From a checkpoint of a small transformer trained on Wikipedia.
Size: width 256, MLP 1536 tanh GELU, 25.7M parameters.
Training: a variant of Adam for these matrices, 1481M tokens, 11300 steps.
MLP neurons of a small language model. Each row is named by its layer, matrix (up: input weights) and neuron, and shows model dimensions 0-255. Each number is 128 + 32 x the weight over its row's rms, rounded and kept within 0 to 255. Numbers have three digits each.
After each neuron's rows, "fires on" lists the tokens most often at its 100 highest values on Wikipedia text that the model never trained on. A number after a token or word is its count.

L10.up1012:117096084067144087159125081118086031136171133120097140138116128119104095143093079074157088127159146110137097127117115101103125091165161056107087088158108128133134182109126120114139186080091099093108125129137102131140060104154107181088078114086183099111104108148087102036035125128117126149100171139132110109093087102135140138122138181153102082073118133111144105116176169067090185153097090120199145143131136113104105052130156094068137100146120098096103140120157125181120113160121114107103135158146085102139192122082158055063073141093188131058114076150103129105114081128107095127107142098078206149137098126135111163054118140101146131147106099126153136146160126109118160163159143134064160121111110159153155191137107092119110102142130160142106100098105138115131143121113113
fires on: " pe" 21, "rib" 14, "se" 10, "|---|---" 10, "av" 9

L10.up383:124125100077117150106130101086151118103104168094165093163154134095130138135104071094137141129170129146167109094163224099211106149183097110155146081175158152153184128120177090154125160111156057120128183140122104181101068076143142100099058120143155124118177114162181121090057086162111141112112166139067095136155138111102098118136156091126118152126127160170161089154118104088128203182110126102099107105106080146095094165137166117094121124150134139052195110169143136113046156147164120133181177151095127112162096131105140157169082104143144164091136118143172156091121140144110076129083117132105152125159120067143112100137128125092200069116114117160131140061226144066155129117118131111144136134124123130151117142148118137161176106100160150114145187113179120155107130132104076
fires on: "per" 44, "est" 12, "ex" 11, "x" 8, " per" 5, "ens" 4

L10.up647:130086080104123130152128047118092072134085111120132121137109124031113086150082078111105132126135153151118092069140086073126115140115145107147159096162096078117112154137092137160132166083159063088063102144151166093145097062084090078115090119111195110108089174151156130030018119127095119151091102123096138144104105126092110170125154183121137101133135144116134120064167140134103141109101094105177120099107148127111121106132081098067152100143087071107183158111132110145104095104081104096141156124174085073107148123083160079113101080096165132075104090127150111089137119137100100161071167059164153136114116132127141076091095130068105138149116134099090132096147098126116151159113121153139098141081064125126124135139084096132143111140113157126150114081089141085107197137097101
fires on: "ree" 28, "at" 14, "oup" 8, "ation" 8, "rib" 8, "se" 7

L10.up1382:094135073111103143060130159105086079130093107101137136125111122103127126104098110106094118169102126153030113125148106114110127069065119108117098134067095076142099045174108136110128130114097117093117057073131133097134127146107082086133158100130049118091101134103168124184169112113134140112137074099131150115137131118099154066130114140171107137124108138103097109061051089117115094092169070145085093102137135106124153133087111137105122122046110104123094117114147129115168091052089120128100150073129150119090074125141136125117160101083104056137149148080128126094128168097127124156043149122119083067089171073068118098162149086158031118108114164098090088125130118107067134116090122156151178142099091134083108098115082138117117106098094110077183124154114149124109137098140110
fires on: "ance" 22, "ame" 17, " film" 15, "ition" 6, " /" 5, " first" 5

L2.up63:081153111147101108107094062119135084127081106103148096126107114083097100117122100092091169108172146151073075130108134063104124092133108099152170071113118120095095048156111076170104116104107139123097133132127110094120100096145151027135114147136091144085103097082153101109101129093158130048124137152140116108102131127109145081101081131123118095104126125113125120107104066110097088111152145116038149105118133104125100102102096180123152101118107097175138132103116093105045078089101100116111122121099141077071076127138139085152129073140093071051124126057105120145148045074174087082110142127094110108012120071124094102149126089172082092130110136123063117148144126104074103110135103144127099168140121142144100149104124140100061128119103127126097116074162140132130139114113074
fires on: "ail" 54, "he" 46

L10.up339:082102081081149138122136111116055130060123064102087133141078160117141107106131114114101150173092146084039109125160078139100095078038103084131132125101106092143082031163094143109160132123108107116115057163141108099140094111137086114119173075084096119102112136120147144163155133127134158144137039115092110124063095125141141106123135122148147081143126099139089130070084116087087081096098081146107108113176110101161145097107108097106164129080079124130109104119123100088147126093096088126101152089166112052093094136101149148112143100108131121140093126086144132085106195126146116152088123102126130085107164111075160086131149094160073119145160113030125081124087094109083155125144104152139125064128111156130163112114091054089136110137093129137174072153109153095102155130178116
fires on: " /" 44, "ast" 16, "ame" 8, "[" 5, " e" 5, "ason" 4

L2.up1329:102163167146105073150114085115141144123099149116156186144145159123119139115123080116083154051131146175097128143157096082101128138104104110148160070092105163092098047185117037175165096114102110111081155117117091093120111104139168075138112171120073191110144151135158138108121155087130118083114112127085120148149136098164117130108105122144125075123154157111107134131099090090140116131137152139042129153086148084100091108090035146120132167117117118113128114125096106194113089091124137155120133113087111090075121132134113074122105080095125105084084153097125110119134076109164075104114138090140082097051090111103065063162133013161134119119097145108063097147089141118098129132115088157090107114085098085141121166112121219141084129088083113168119097139146125106115117089120156
fires on: "he" 44, " States" 40, "che" 16

L15.up439:092135136113148143130155096161135095151134137177080152159150099140081080102106059147171159134167122147144119155103157152117104154147127093106115148174159099105091116195117161115140119159121110117145172050114145097147077119113065112081122084124076139150074200148127100127098145127140180099116148132173185101122188164118132123117141128142154133109078089161141142159080114156036100164082096169084182119055133127138089162079086116153146191149098128133168120159112172085183189175102155112077155143117052160138120077085143086117181100123079158105123134109112097108169172104152132098116123099081150109148132083209177154132127133127113129112134155149136152109155099161126099142147137113109092164107168151070085141121149066175117082148154088177195119190109124158135156161102105
fires on: "iv" 38, "enn" 13, "ad" 7, "or" 4, "." 4, "ate" 4

L10.up455:144120152092065140072139093125143073167148164066149129162148081066149128102101079114113090133138141165117162079173237126168114171159118092131096090152143163088122136163139171133090126117185124106124171108146162190118091076121118106114066151166150160140156111150116132112083135076091140129098166127068087127175135107109151090108154146135110138103067124154069098116161148078137150142159133091141114124131143160076116105177141117143104104133107123091137146131125096106107137180171135115107165148109141157172141187125121104130108070099120100052123101094092136075083115126124049151060177161097186102080115100146110098127115108071132109123129122215118156170246118122093140120105091163122104130120124131145119075087187144176140110083148114122116171118122139147095115171121085
fires on: " per" 26, "ind" 12, "ex" 12, "ul" 12, "ular" 11, "us" 7

L2.up93:119174151135117089137117109142138133093121169132107171138177173125115098070143070138110092125192106172074075097116096100098155111098060092153132086090100133080085103100101109140126138096127137153121099091127090104133081085135117167098108164134068128074109132121172126123110148117136095173145110123056076153118111094155094094095099098152164134128145162087137134128165094101109119131089125097061139109135115077103120108124043158151115137118113099137098131107113119108117112112078130167136148141058140092097160141126133091137098065089161160125127156089116121135166084099215053092118117122125093098030137137114066074152122125123077028150161124102074090112094166108066097160104083112114095114099113094130111139131118255117103155132095124132189143142144124123110152116137128
fires on: "he" 99